From a checkpoint of a small transformer trained on Wikipedia: 6707 steps.
MLP neurons of a small language model. Each row is named by its layer, matrix (gate and up: input weights) and neuron, and shows model dimensions 234-297. Each number is 50 + 10 x the weight over its row's rms, rounded and kept within 0 to 99. A neuron's up and down rows have the sign that makes its largest values positive.
A block is one neuron, or neurons of one layer that tend to fire together. After each block is what it responds to, as a language model described it from the Wikipedia text at the highest values.

L6.gate1482:53 38 58 53 61 51 57 41 55 44 44 46 39 40 33 41 63 53 44 67 29 45 50 59 63 39 53 30 63 49 54 57 41 65 62 53 62 60 56 41 43 37 49 60 39 31 51 53 35 48 49 80 36 46 40 54 42 47 62 28 39 50 53 40
L6.up1482:27 74 41 55 47 53 55 40 46 61 38 31 49 64 48 38 31 47 46 55 45 54 40 40 46 53 53 52 50 45 62 51 47 45 80 30 47 55 41 37 49 34 59 41 36 48 42 44 55 52 46 43 48 68 61 53 38 60 38 43 45 44 31 70
Passive auxiliary "be" forms. Forms of "be" (was, were, is, are, be, been, being) after a subject noun, mostly as a passive auxiliary, e.g. "floodlights were installed", "gold is stashed".

L12.gate654:35 45 51 37 71 34 65 69 52 56 39 56 54 56 36 50 60 48 53 43 46 51 45 70 53 56 52 53 62 59 35 43 58 67 22 67 45 34 54 43 44 39 35 28 47 41 57 34 37 66 54 55 48 42 30 38 43 49 44 49 44 38 67 47
L12.up654:53 44 36 41 39 34 45 55 51 55 61 53 39 52 68 37 71 66 45 48 41 39 46 52 34 50 44 75 48 66 60 46 48 44 55 57 50 26 39 26 55 48 40 47 55 59 43 65 50 57 73 56 41 53 35 42 48 26 57 59 49 51 28 65
L12.gate790:41 60 46 61 51 62 50 36 61 46 68 38 48 66 29 50 48 39 51 53 45 41 30 60 48 60 54 49 60 48 58 37 58 39 57 47 55 40 66 63 59 42 55 45 40 67 54 42 53 64 50 62 53 54 48 48 56 53 48 40 53 58 42 55
L12.up790:68 52 62 52 60 62 44 55 35 59 55 49 57 64 52 40 57 59 55 48 46 41 57 52 32 46 79 47 74 60 37 42 45 42 47 57 58 34 52 55 57 59 43 21 52 45 47 30 30 48 60 52 59 57 51 60 46 48 57 21 44 48 33 50
L12.gate817:61 53 60 48 31 42 64 47 60 58 53 63 60 60 57 41 52 73 60 54 63 42 64 58 40 43 41 36 50 58 55 70 62 43 42 67 49 31 48 55 46 52 54 51 56 55 51 52 53 48 68 52 53 45 50 66 44 52 40 55 40 56 56 52
L12.up817:61 61 47 50 57 51 48 51 46 53 43 32 67 55 38 38 32 59 37 40 54 56 45 55 48 36 56 41 48 29 55 36 72 59 41 35 30 62 54 55 47 74 47 43 67 48 47 40 57 29 76 71 45 39 55 53 52 60 44 36 64 68 29 46
L12.gate1096:42 52 50 41 45 60 69 69 59 47 52 45 51 45 61 32 55 53 46 48 50 51 40 47 45 40 50 40 57 53 49 42 69 37 52 63 52 60 53 58 49 49 63 41 37 48 50 52 55 53 59 47 49 41 58 55 50 47 45 50 20 65 44 47
L12.up1096:36 66 55 40 53 50 50 58 55 44 49 28 59 56 42 41 63 53 56 50 65 57 49 47 53 49 57 47 49 46 57 55 51 42 54 51 44 57 73 65 45 45 32 43 45 47 61 25 70 50 41 45 45 36 46 30 52 49 44 30 48 52 43 53
L12.gate1307:55 48 66 40 64 61 53 44 59 51 44 55 36 61 65 71 66 47 60 56 59 74 43 52 44 55 37 47 52 46 62 49 68 52 34 25 73 50 57 48 52 52 44 39 44 52 55 40 37 41 53 65 47 65 61 42 40 34 42 36 58 57 54 65
L12.up1307:49 39 55 51 48 29 56 49 51 45 56 59 43 46 29 47 47 52 41 38 60 54 79 52 56 62 61 45 43 57 46 58 66 34 51 52 58 34 64 37 52 51 55 54 47 36 35 58 47 54 54 52 56 35 43 33 42 49 34 67 49 46 55 43
L12.gate1437:67 30 34 63 57 59 53 72 48 92 50 42 41 52 51 49 58 51 38 65 56 54 48 52 45 42 44 46 62 47 44 53 70 53 45 58 54 69 38 47 64 55 54 54 54 44 55 67 59 37 55 54 48 54 53 50 47 51 40 33 36 60 33 48
L12.up1437:50 49 46 49 44 55 43 44 63 52 51 64 52 55 32 39 31 47 51 72 64 49 67 33 34 32 49 52 37 58 22 49 32 41 62 51 53 42 41 37 50 64 35 28 44 50 39 50 49 54 63 49 50 53 39 45 34 61 47 48 62 52 62 30
L12.gate2053:42 43 60 53 47 25 49 82 29 62 41 50 43 38 35 46 76 47 58 54 47 52 55 57 53 46 44 53 56 63 44 48 62 31 42 69 74 38 34 61 41 44 66 33 43 66 49 46 33 43 38 48 39 54 63 30 51 57 47 65 49 48 57 45
L12.up2053:53 54 56 32 47 46 64 57 54 56 51 63 53 62 39 48 58 46 58 65 59 51 44 60 47 53 35 57 62 36 42 55 46 41 54 58 42 54 44 45 57 40 39 34 41 58 39 48 45 62 70 33 46 59 44 48 57 57 33 48 46 53 32 63
L12.gate2135:29 48 57 44 42 45 46 64 33 51 47 50 54 54 41 42 49 63 48 64 42 41 43 40 61 54 51 41 44 56 61 49 56 45 51 47 40 60 34 34 53 64 52 38 50 52 65 55 59 44 55 58 39 50 65 37 85 47 43 52 41 55 50 48
L12.up2135:36 44 55 41 40 37 51 58 60 57 52 55 53 69 26 52 48 40 55 52 47 39 36 46 47 57 42 43 47 61 61 66 54 54 49 42 51 42 46 57 39 58 67 37 54 52 65 56 52 70 76 62 46 61 30 54 45 50 71 49 50 49 45 51
Sports score notation. Tokens inside or next to match scores in sports results and tables: the space before a score, set digits and dashes (6–3, 6–1), and "(" after a score (aet, pen.).

L6.gate193:85 38 54 37 49 22 55 46 47 60 43 56 55 45 53 57 29 45 33 51 29 57 38 58 34 51 63 46 65 56 48 60 33 61 43 56 50 44 45 67 66 49 44 44 52 72 51 56 42 60 45 42 56 45 42 51 49 51 38 64 39 50 43 31
L6.up193:49 49 63 47 58 34 49 62 45 61 57 51 56 48 53 65 51 44 65 38 56 39 56 49 58 48 47 39 53 61 52 38 72 56 44 44 52 47 39 58 50 50 62 39 54 29 47 50 50 56 53 51 56 59 62 42 35 57 39 40 51 40 63 41
Pair-joining connectors. Connectors mid-pair or mid-range, mostly in tables and sports or list data: dashes in scores and ranges (6–3, 54-57kg), &, /, and; sometimes mid-word pieces.

L2.gate424:46 22 43 45 40 34 39 67 49 71 48 48 56 62 57 44 32 38 31 51 52 56 49 43 60 59 42 69 47 40 46 47 50 41 49 40 73 39 49 45 58 34 40 51 40 28 40 53 43 40 38 54 80 40 44 37 46 51 34 46 44 43 53 41
L2.up424:62 39 53 48 47 68 46 44 41 51 49 50 46 45 64 50 50 58 42 45 47 62 39 43 36 43 44 55 56 39 48 32 67 57 43 63 57 44 35 34 74 39 43 49 52 45 40 59 54 70 40 68 49 44 50 74 53 69 40 31 54 50 58 34
L2.gate525:46 50 39 49 45 50 41 62 49 53 43 46 57 64 54 55 60 55 52 50 55 59 62 40 52 49 53 56 49 51 20 38 68 39 57 72 56 53 47 49 48 68 59 47 58 32 53 52 45 50 38 51 61 42 55 50 54 70 62 44 54 50 55 49
L2.up525:44 52 40 59 45 52 34 56 55 41 46 33 44 57 52 49 53 49 45 46 58 48 54 32 46 42 67 55 63 42 43 36 69 48 36 69 46 52 45 53 44 59 37 53 67 41 41 59 47 65 39 62 70 38 60 60 49 52 59 31 53 40 45 54
L2.gate1143:35 40 45 39 39 57 52 43 61 35 39 42 33 65 53 52 45 45 55 39 39 45 55 52 54 65 50 64 61 46 45 54 65 37 65 50 66 53 49 36 37 41 55 50 47 60 41 57 46 30 39 49 51 59 47 57 45 54 57 28 61 40 60 38
L2.up1143:45 53 55 49 29 47 39 55 30 43 61 33 34 60 42 40 56 42 45 49 53 61 58 32 41 55 49 63 35 49 39 57 48 40 50 39 52 49 30 35 34 44 41 30 51 41 53 43 49 35 38 49 66 69 50 63 35 52 57 38 56 60 77 62
L2.gate1189:46 45 41 56 46 43 60 46 38 63 50 58 29 48 35 43 45 37 40 45 68 49 26 42 46 50 36 67 43 46 70 39 50 54 56 46 39 55 22 48 60 61 51 48 53 56 61 47 60 48 44 47 40 39 72 39 33 42 53 35 58 47 57 53
L2.up1189:43 44 54 39 45 51 39 45 37 44 49 52 49 67 58 70 60 38 60 28 49 57 44 35 47 41 48 45 45 40 48 49 49 25 49 59 47 48 46 35 51 73 63 49 52 50 55 48 48 33 45 54 46 33 60 36 43 48 57 47 71 52 50 51
L2.gate1283:45 75 59 49 35 52 80 55 53 50 46 38 55 46 41 52 69 57 45 44 39 41 54 44 59 27 60 66 73 63 60 28 59 57 38 47 45 55 46 52 44 57 36 42 57 50 36 47 74 51 47 60 48 26 56 53 43 68 63 40 46 48 67 45
L2.up1283:47 45 36 49 48 35 63 48 52 46 39 46 45 56 48 40 20 28 63 53 64 39 37 51 59 42 44 40 47 59 41 48 51 52 56 49 43 47 38 64 55 70 54 36 56 53 51 48 50 54 45 25 43 48 36 54 32 53 41 39 28 51 55 39
L2.gate1306:68 57 48 49 42 60 65 77 44 62 53 46 31 36 48 43 54 37 56 37 50 43 45 61 37 45 64 63 46 43 39 45 60 44 70 57 38 42 43 55 51 31 45 52 49 51 24 52 58 38 70 41 55 34 62 69 44 49 51 36 44 42 51 58
L2.up1306:50 50 34 49 42 42 41 71 51 57 63 37 40 56 53 36 38 61 50 71 28 48 52 50 47 49 66 48 54 39 75 37 74 52 50 51 50 51 50 36 38 55 46 44 50 45 56 50 39 48 44 57 59 48 44 60 52 68 58 50 53 64 58 47
L2.gate1333:42 56 53 46 55 35 62 52 49 55 49 47 59 31 50 67 52 64 51 52 73 52 49 44 45 58 49 36 44 47 34 55 81 51 57 57 30 39 52 47 46 41 54 58 47 47 37 25 51 41 49 46 62 48 52 28 48 43 55 20 64 48 35 58
L2.up1333:36 60 48 47 50 50 50 46 45 52 60 41 61 56 39 59 31 74 50 50 54 39 39 40 35 62 48 50 52 61 45 52 57 55 57 43 34 43 33 60 55 39 49 55 37 64 27 31 31 41 55 33 65 45 47 39 75 37 57 36 35 43 47 65
L2.gate1741:56 45 67 40 61 39 55 45 38 39 75 40 36 65 52 42 67 45 68 57 53 69 49 45 35 40 44 49 57 49 45 34 61 40 45 38 58 51 56 40 66 31 45 55 56 48 43 43 61 47 36 51 28 48 44 54 38 58 63 37 55 62 37 66
L2.up1741:56 44 46 38 46 43 38 42 49 48 56 64 56 56 48 38 45 58 42 77 62 48 62 43 59 47 36 55 42 43 51 59 33 64 58 35 38 39 54 28 44 42 63 65 30 58 51 50 56 45 31 54 54 57 64 62 46 52 53 34 57 64 38 61
Word-initial fragment after punctuation. First piece of a word split into tokens, usually right after an opening quote, parenthesis, heading marks, or line break, such as Un(titled), "a, (H)ESR.

L12.gate18:43 40 43 45 47 40 60 51 44 47 45 58 33 61 57 70 70 31 62 58 52 50 75 48 48 56 50 56 65 56 41 58 50 56 42 57 59 64 50 50 47 48 59 39 36 62 72 67 47 42 49 65 55 35 48 51 58 56 56 58 49 61 56 61
L12.up18:54 45 53 56 54 48 54 46 30 52 68 50 47 53 38 44 49 50 35 52 62 49 54 50 63 50 58 55 42 48 52 53 43 44 72 57 72 39 52 56 39 49 81 61 62 52 34 46 45 65 47 59 60 45 52 60 64 36 39 37 33 47 36 50
L12.gate193:42 54 68 42 32 49 50 40 39 50 56 45 50 53 48 65 49 54 51 36 62 38 71 52 53 54 49 50 43 49 54 44 42 61 41 56 60 64 52 51 39 23 42 33 47 57 46 44 55 43 47 60 53 50 56 35 30 53 41 36 65 56 47 51
L12.up193:49 46 46 48 45 56 46 65 36 56 54 49 46 49 59 39 45 38 53 43 43 27 65 45 42 65 51 47 45 64 35 62 47 50 51 63 32 39 59 43 43 68 61 36 53 41 57 46 41 35 45 61 58 53 53 35 61 53 53 68 52 71 47 50
L12.gate330:46 53 63 49 59 51 51 42 50 65 37 61 45 39 60 36 53 55 46 62 61 58 50 56 44 40 55 55 64 52 36 53 71 59 54 66 56 47 47 48 28 45 58 44 48 55 37 48 21 36 44 42 62 58 60 60 42 64 53 56 52 53 53 36
L12.up330:52 56 54 71 58 58 47 64 39 45 57 51 58 48 28 42 57 56 53 54 55 61 63 47 54 48 50 43 45 41 56 48 66 60 64 61 67 49 48 53 36 56 61 49 60 40 54 37 54 36 61 56 56 48 55 69 58 64 49 55 31 30 47 53
L12.gate698:48 50 63 54 39 44 65 48 38 73 47 50 38 30 61 51 54 54 34 43 52 50 61 56 55 49 60 53 56 64 54 67 43 67 58 57 62 54 51 61 49 43 60 44 45 50 58 43 36 68 42 40 31 50 55 57 48 60 52 35 40 46 38 73
L12.up698:52 54 62 74 67 45 34 38 24 49 38 35 46 54 52 38 45 47 48 40 47 44 54 40 41 48 52 38 55 53 46 49 51 52 39 55 42 58 52 46 38 49 54 51 57 53 49 57 61 57 47 69 68 62 49 37 65 59 47 34 50 44 51 55
L12.gate770:63 57 43 60 43 43 60 39 36 60 56 60 70 46 58 57 55 70 58 56 55 41 49 49 43 35 50 36 63 53 65 57 41 53 59 52 59 50 70 54 66 45 38 44 53 57 42 66 56 54 42 51 64 59 42 54 58 60 57 38 65 54 45 73
L12.up770:55 30 50 73 59 66 56 72 51 56 59 33 50 49 49 25 57 47 54 38 53 14 53 56 30 60 39 51 48 28 39 50 44 58 39 63 58 44 58 58 34 54 37 52 82 51 41 82 39 67 42 44 44 69 59 48 57 51 55 42 57 55 44 50
L12.gate1009:49 51 36 55 55 61 46 47 32 41 41 31 45 59 68 62 50 47 66 40 49 41 54 62 48 57 61 55 60 54 39 61 55 43 79 49 61 62 45 44 64 42 48 45 63 41 45 75 38 37 36 56 66 59 51 37 46 47 47 32 58 29 39 44
L12.up1009:53 58 63 57 62 40 57 62 59 53 35 43 68 57 75 56 51 34 37 43 44 56 43 70 61 54 57 53 45 48 42 56 55 59 46 53 47 47 45 30 54 64 58 34 57 55 51 37 33 70 44 40 52 53 62 50 64 62 58 55 57 70 53 45
L12.gate1332:52 44 62 61 69 38 50 59 49 38 39 37 46 37 46 37 53 59 49 21 53 54 36 58 47 50 50 36 55 50 37 58 58 51 57 48 49 52 57 60 64 49 52 42 50 60 50 50 59 52 49 53 60 53 46 42 49 58 50 61 42 77 56 52
L12.up1332:56 65 66 43 69 50 51 54 47 47 49 59 61 23 62 37 58 54 31 36 66 47 58 59 37 58 54 44 67 58 31 62 62 52 47 54 40 56 64 55 55 43 52 44 46 64 40 36 59 34 38 40 47 44 34 35 61 57 48 59 40 49 70 66
L12.gate2298:25 40 27 35 48 49 44 37 53 44 60 50 59 68 58 48 32 56 56 35 44 31 55 43 60 29 73 42 29 43 36 48 59 54 59 50 50 52 49 51 45 52 52 66 57 53 40 58 52 50 55 43 38 38 51 55 66 34 35 43 40 42 49 49
L12.up2298:51 50 42 44 62 42 49 58 52 57 32 18 36 60 64 58 43 52 56 30 57 37 38 64 53 43 68 49 57 41 45 65 63 43 23 55 39 49 70 41 41 41 49 66 58 63 46 48 38 68 43 53 46 54 56 57 45 43 43 41 41 38 52 47
Word-initial fragment "ra". The first piece of a word broken into subword tokens, mostly "ra" in rain, rainfall, raspy, Rainmaker, also re-servoir, dra-inage, de-mo.

L12.gate401:35 51 31 45 41 60 50 46 34 49 37 36 61 48 55 34 31 60 52 55 46 56 43 42 48 73 38 47 49 56 49 36 52 45 48 48 48 37 57 53 46 51 49 46 55 42 61 39 85 47 34 65 45 65 53 32 56 57 31 57 47 42 31 51
L12.up401:35 47 36 55 51 43 57 58 58 65 68 57 53 55 60 47 55 56 40 64 56 51 31 44 60 37 48 33 65 45 71 71 48 41 50 64 45 66 62 45 53 44 52 56 64 40 56 65 51 57 53 37 46 48 44 42 40 79 57 33 37 61 41 37
L12.gate439:26 58 55 49 38 20 50 48 41 53 55 59 43 46 35 37 48 60 58 67 47 63 58 47 80 40 71 47 42 27 68 46 49 31 50 46 50 48 45 41 63 35 48 48 36 41 52 39 48 65 39 57 46 46 47 42 40 54 60 38 47 43 48 39
L12.up439:48 66 41 45 62 42 62 33 57 66 46 74 49 56 41 62 49 58 48 39 53 39 35 48 31 46 44 31 60 49 42 59 42 45 57 58 59 55 55 54 49 47 52 63 53 53 56 43 59 53 42 52 44 52 32 36 52 55 41 47 38 44 55 57
L12.gate824:58 33 46 58 64 49 53 61 44 40 57 47 48 38 44 66 45 54 54 35 32 57 40 46 42 48 46 48 60 48 59 60 40 48 70 37 48 56 48 52 42 51 43 50 52 62 65 35 70 58 52 55 52 43 59 52 44 69 50 49 49 31 42 35
L12.up824:52 60 51 45 48 44 43 47 32 62 70 51 55 48 39 56 60 37 55 59 52 45 39 42 45 38 70 54 58 82 65 56 54 61 51 59 58 49 68 46 48 47 30 51 46 57 43 49 36 49 41 66 50 65 49 53 32 27 57 32 59 36 45 55
L12.gate874:54 65 52 56 62 44 65 61 48 39 64 49 69 56 52 53 38 48 64 48 25 53 54 50 45 46 52 59 48 46 35 59 53 54 60 71 63 54 36 47 49 56 48 57 44 38 40 37 49 50 50 60 44 52 43 32 57 76 32 58 65 48 57 53
L12.up874:36 57 30 47 56 25 44 38 54 55 54 57 56 55 49 52 51 65 29 42 60 43 48 63 46 60 56 41 35 57 42 36 60 59 44 53 48 52 59 48 42 37 39 47 45 49 49 46 60 65 44 45 28 61 50 35 55 46 42 46 42 35 49 50
L12.gate1357:51 43 59 33 59 36 49 58 63 44 42 52 59 45 43 60 64 48 49 60 46 63 66 39 52 64 67 59 44 48 27 55 45 56 47 50 65 52 53 57 63 52 36 45 43 44 43 41 47 48 63 44 58 54 49 60 64 53 52 39 49 49 33 47
L12.up1357:41 34 50 67 55 32 53 37 40 47 60 66 49 48 41 52 54 56 37 37 49 57 46 56 46 46 59 40 45 47 35 40 50 53 50 45 44 67 49 63 53 52 45 36 51 56 54 57 50 54 51 55 71 60 54 49 49 37 39 45 38 52 48 46
L12.gate1547:48 33 40 59 53 64 70 58 51 41 37 44 57 33 59 59 57 54 58 62 32 65 56 41 51 24 66 47 57 37 37 48 51 59 49 63 58 52 75 59 46 18 52 35 54 31 36 65 41 57 35 57 48 48 42 37 32 45 73 38 46 39 41 54
L12.up1547:42 50 53 57 39 44 45 36 58 58 52 52 60 57 45 48 71 66 62 57 53 46 45 42 54 45 58 64 58 37 62 57 49 54 72 62 44 70 51 51 41 29 35 41 51 53 52 47 59 57 53 41 46 52 36 55 39 44 44 45 35 42 69 71
L12.gate1866:34 66 58 47 60 45 46 55 42 41 57 40 53 59 50 37 50 71 51 55 43 60 68 54 53 43 26 55 53 51 53 44 46 50 55 66 41 52 50 32 66 45 40 35 47 50 40 45 40 54 61 57 54 47 53 39 59 56 49 50 47 42 41 70
L12.up1866:60 51 50 54 49 61 50 53 47 55 64 49 62 39 64 37 54 40 53 45 37 44 43 35 47 47 41 63 38 66 35 61 62 53 28 38 46 57 30 44 58 58 69 65 50 62 58 62 62 51 42 55 50 61 57 43 49 52 48 46 51 44 38 45
L12.gate2045:60 44 52 57 58 37 54 74 42 54 32 37 37 61 38 24 48 65 65 36 33 44 42 50 47 49 65 54 70 51 45 43 68 62 75 52 48 60 54 59 47 62 50 66 52 43 59 39 49 60 38 59 37 44 51 47 53 59 51 45 36 48 51 55
L12.up2045:52 73 38 52 68 40 47 56 47 56 49 40 72 25 50 50 56 62 49 50 51 70 47 50 51 52 53 42 46 55 58 49 54 37 59 56 48 54 57 38 52 48 64 56 62 50 51 56 27 57 60 50 51 41 54 47 74 55 41 42 55 49 48 46
Passive auxiliary verbs. Forms of be (is, was, are, were, be, been) after a subject, usually before a passive participle, as in "is exported", "was released", "be awarded".

L2.gate22:51 49 38 58 50 45 37 65 35 45 55 70 55 53 67 48 41 62 47 47 52 42 42 49 57 22 63 49 46 51 37 60 32 46 32 39 64 38 53 38 52 46 33 30 51 44 43 38 53 53 46 44 44 54 33 39 41 47 41 54 59 55 48 42
L2.up22:53 43 34 74 60 54 50 57 47 50 46 60 67 58 62 47 37 47 53 49 62 58 45 51 60 52 44 46 74 42 40 52 51 53 35 59 62 44 54 33 42 40 41 44 57 39 55 41 60 57 47 40 53 56 36 50 63 43 52 31 37 49 43 56
L2.gate329:51 38 32 56 55 67 46 53 61 52 66 53 40 63 48 58 58 44 54 41 60 47 26 54 28 24 83 61 39 35 29 54 53 45 59 47 42 29 47 36 45 41 54 53 47 43 63 50 57 56 72 57 35 41 42 37 57 75 49 42 43 38 71 63
L2.up329:65 43 42 54 36 55 55 55 53 57 28 45 36 54 37 42 56 40 64 46 58 42 44 54 55 59 51 61 66 39 46 49 44 39 39 66 60 56 51 64 37 60 57 65 35 41 53 53 47 46 50 67 62 44 50 43 58 49 44 43 45 43 69 55
L2.gate503:57 46 47 51 29 59 63 49 52 50 66 51 51 51 47 25 26 65 47 40 46 66 52 61 62 34 49 37 56 47 17 57 37 44 58 49 42 41 61 31 44 52 44 46 48 61 63 50 44 44 43 47 52 70 53 54 67 55 42 48 62 39 66 23
L2.up503:53 59 54 60 51 27 45 48 42 60 76 54 47 60 35 48 37 57 51 48 55 40 49 76 69 55 38 49 45 48 29 75 46 32 64 52 64 34 48 66 49 57 31 49 48 40 40 53 56 64 50 47 54 47 31 55 59 54 70 33 60 45 48 45
L2.gate702:75 57 37 54 53 51 66 41 42 50 72 38 33 31 50 50 53 59 50 51 53 48 44 40 47 44 52 40 55 52 39 66 49 29 48 27 42 38 52 50 49 57 38 56 64 42 68 62 69 57 53 49 43 42 41 38 50 34 44 49 61 49 65 50
L2.up702:65 56 44 25 56 51 58 46 35 36 59 46 43 38 59 37 51 59 47 23 64 65 53 53 49 45 47 23 41 27 41 51 55 37 46 34 48 52 43 66 50 75 30 52 55 45 72 60 70 47 53 57 58 60 41 30 57 52 45 61 32 39 76 41
L2.gate726:67 53 33 51 52 56 49 46 59 30 50 63 51 47 48 49 51 58 62 58 66 55 39 60 38 62 55 47 78 52 52 34 52 63 59 45 36 32 62 40 57 29 54 57 42 52 51 67 63 34 48 56 44 68 35 63 50 45 51 40 51 43 73 40
L2.up726:42 45 43 50 47 51 64 32 73 53 57 63 33 46 35 44 54 42 47 51 32 64 36 56 47 33 48 44 60 49 39 50 53 32 43 57 48 50 57 60 41 47 42 62 40 51 39 56 37 41 48 28 50 67 56 56 62 62 74 61 45 46 44 41
L2.gate819:51 53 49 56 48 53 62 67 46 49 60 58 64 54 50 49 42 51 59 32 48 46 49 56 64 42 50 41 53 50 49 62 39 44 56 42 45 22 45 46 38 53 40 47 50 49 49 48 46 43 39 44 44 60 64 54 45 49 42 74 37 61 52 39
L2.up819:54 59 54 44 48 42 53 42 50 55 45 49 56 48 49 37 49 46 57 37 48 53 48 51 55 46 23 38 38 53 51 60 66 43 46 55 40 41 50 40 65 52 40 51 49 35 45 56 45 44 41 74 21 43 52 52 51 52 56 70 61 64 68 37
L2.gate1976:46 47 44 44 55 51 46 62 45 47 67 46 47 42 59 35 35 78 50 42 44 38 44 54 36 48 52 27 61 32 45 39 37 32 38 35 57 43 53 46 43 35 55 59 52 52 59 69 60 51 54 59 42 62 38 59 50 56 46 44 45 51 44 43
L2.up1976:54 45 41 52 29 52 45 45 49 50 54 45 37 53 61 63 66 46 57 56 47 56 22 52 47 41 46 50 47 42 50 52 46 66 28 58 67 51 46 53 49 49 42 42 67 41 52 57 47 34 58 28 46 31 58 52 47 32 50 54 46 47 39 49
L2.gate2251:48 52 29 60 48 45 39 35 46 49 56 53 38 37 47 41 54 63 57 43 56 52 46 49 69 44 68 36 52 51 50 44 47 54 42 65 40 44 63 38 47 45 42 55 51 39 56 60 54 51 56 48 26 52 35 39 39 43 44 43 50 62 46 75
L2.up2251:61 53 38 50 33 30 50 57 45 38 53 52 48 52 54 50 48 47 51 49 53 37 44 68 56 43 54 23 64 59 38 58 32 39 49 36 62 43 55 48 38 58 48 54 60 46 53 33 51 66 44 61 51 59 18 37 57 41 54 53 41 53 37 33
Main verb after subject. Finite main verbs or their past-tense endings right after a sentence's subject, as in attract-ed, fell, remains; also the line break after a "= Title =" heading.

L2.gate31:46 50 55 42 46 32 65 52 45 59 33 52 38 51 48 69 61 59 65 31 59 51 42 30 37 45 49 47 59 56 62 57 39 52 61 34 57 33 69 52 41 56 43 42 58 60 68 57 59 46 51 47 57 50 36 60 64 31 46 41 49 52 39 48
L2.up31:51 43 60 43 38 38 56 49 46 41 50 55 32 61 56 48 57 55 69 42 73 51 52 55 32 46 39 51 59 66 41 65 54 38 35 60 36 40 46 55 75 48 63 47 51 61 52 54 57 57 40 76 53 53 23 61 63 43 39 55 41 56 52 57
L2.gate131:62 53 37 54 38 41 64 65 46 50 54 47 47 42 66 53 45 58 36 47 64 54 53 61 45 34 54 47 44 38 50 58 39 45 49 59 36 45 42 46 53 59 61 57 33 46 46 54 52 43 42 47 56 37 56 54 51 42 22 58 66 32 51 52
L2.up131:56 54 60 55 32 57 55 49 54 54 64 55 30 53 45 22 62 36 49 74 37 46 52 58 68 74 64 39 58 58 52 53 33 59 55 56 64 51 44 47 51 56 41 44 47 49 55 32 44 52 45 40 47 58 61 36 54 41 45 59 47 71 55 57
L2.gate1019:49 51 26 38 38 22 45 57 56 46 46 59 44 55 48 65 44 47 60 44 65 41 53 62 50 31 46 46 50 52 27 49 44 46 62 48 49 65 43 59 44 52 55 54 65 31 43 56 35 37 50 57 52 43 53 50 64 44 44 41 63 51 39 46
L2.up1019:66 45 50 51 57 43 44 69 45 40 34 59 51 44 55 32 56 49 63 32 56 51 53 52 46 56 63 46 66 67 53 55 39 53 50 58 40 39 44 38 48 54 70 41 46 76 62 27 45 50 62 50 51 44 53 39 62 56 54 68 54 53 58 44
L2.gate1194:41 67 45 38 61 41 55 52 53 61 46 60 58 48 51 65 50 39 51 58 57 46 31 48 46 61 56 48 49 62 35 58 53 52 62 59 73 51 55 71 59 54 52 39 57 42 56 39 41 58 48 52 52 39 36 49 47 67 41 46 31 45 50 55
L2.up1194:47 57 31 54 37 43 42 46 37 54 47 58 38 50 42 39 42 37 58 42 79 54 53 52 32 63 60 46 45 48 43 60 66 46 54 30 52 48 51 73 32 52 29 33 37 44 44 45 66 55 45 51 50 58 54 31 61 47 45 51 44 60 44 55
L2.gate1287:49 47 48 27 55 49 48 33 54 61 31 41 38 64 50 50 53 77 56 23 50 46 38 41 52 62 48 69 48 33 49 49 46 50 50 66 52 34 52 59 69 58 46 45 47 60 73 29 50 50 42 56 46 47 57 53 33 44 50 48 31 62 29 51
L2.up1287:47 55 34 40 40 34 55 47 42 59 41 61 37 39 39 54 44 31 54 54 60 37 57 50 61 51 58 39 64 51 51 73 52 48 57 46 29 47 53 46 50 50 45 44 75 38 44 68 36 52 55 48 60 52 62 55 49 52 49 38 45 58 44 55
L2.gate1406:43 65 40 35 51 48 50 36 41 44 59 34 34 42 38 48 53 46 62 60 48 42 51 48 42 36 26 46 56 67 40 58 40 40 47 49 52 61 60 28 56 40 54 40 61 47 47 50 65 53 41 60 58 58 46 49 68 42 58 52 41 42 54 57
L2.up1406:46 72 63 61 60 55 54 48 29 55 37 39 30 51 47 44 54 28 49 51 55 30 58 51 60 56 39 46 46 55 67 53 49 44 43 39 51 48 50 62 67 65 37 48 51 48 48 55 54 64 65 48 45 62 51 57 50 56 41 61 48 61 52 66
L2.gate1441:43 46 55 38 51 48 59 35 43 62 58 53 47 45 59 55 40 42 58 43 46 44 44 34 49 36 50 56 46 31 40 59 63 63 38 39 62 37 62 55 53 49 51 61 61 54 38 53 54 37 37 58 40 48 45 28 48 46 48 53 39 57 76 58
L2.up1441:42 36 55 35 45 53 37 18 63 61 45 64 65 51 71 58 38 50 51 55 47 66 39 45 43 47 49 61 54 59 39 62 63 51 57 41 54 47 41 72 45 60 53 49 32 53 41 56 48 60 50 45 52 67 49 49 37 52 49 64 57 61 59 53
L2.gate2310:42 53 31 62 78 49 58 45 41 65 59 44 43 59 40 50 52 38 54 54 53 60 60 49 47 35 43 59 52 52 46 44 38 64 44 57 43 41 57 54 61 51 45 32 52 59 41 73 60 39 49 55 43 50 69 53 55 51 37 40 59 50 53 36
L2.up2310:46 56 52 63 72 62 37 55 41 41 59 64 41 40 56 40 38 71 44 51 39 51 68 68 63 56 49 45 45 40 60 68 63 58 71 75 55 57 41 46 47 64 68 34 35 47 59 52 49 65 41 28 52 38 41 42 43 51 49 62 25 62 47 52
Score separator dashes. En dash or hyphen joining two numbers in sports scores and records, such as 4–1 win, 9–7 record, 6–1, plus table pipes after numbers.

L6.gate1545:43 46 45 54 39 45 42 46 66 37 40 63 46 47 64 58 63 54 45 37 39 58 39 48 52 50 38 64 43 50 47 51 48 46 44 51 47 48 56 45 48 54 37 48 58 42 34 68 54 59 67 51 37 53 61 52 43 37 28 40 44 51 48 61
L6.up1545:51 62 43 49 50 52 73 70 47 51 59 32 52 58 47 61 51 42 53 43 68 64 36 29 59 56 56 44 52 64 59 43 44 67 62 48 50 48 52 69 47 50 69 49 45 62 34 49 53 53 53 54 54 66 68 62 44 57 58 42 52 44 53 54
Mid-word fragments, re- prefixes. Word pieces inside multi-token words, especially the prefix re and the chunk after re or s, as in res-ent-ment, re-ward, re-issue, re-bel, vousso-ir-s.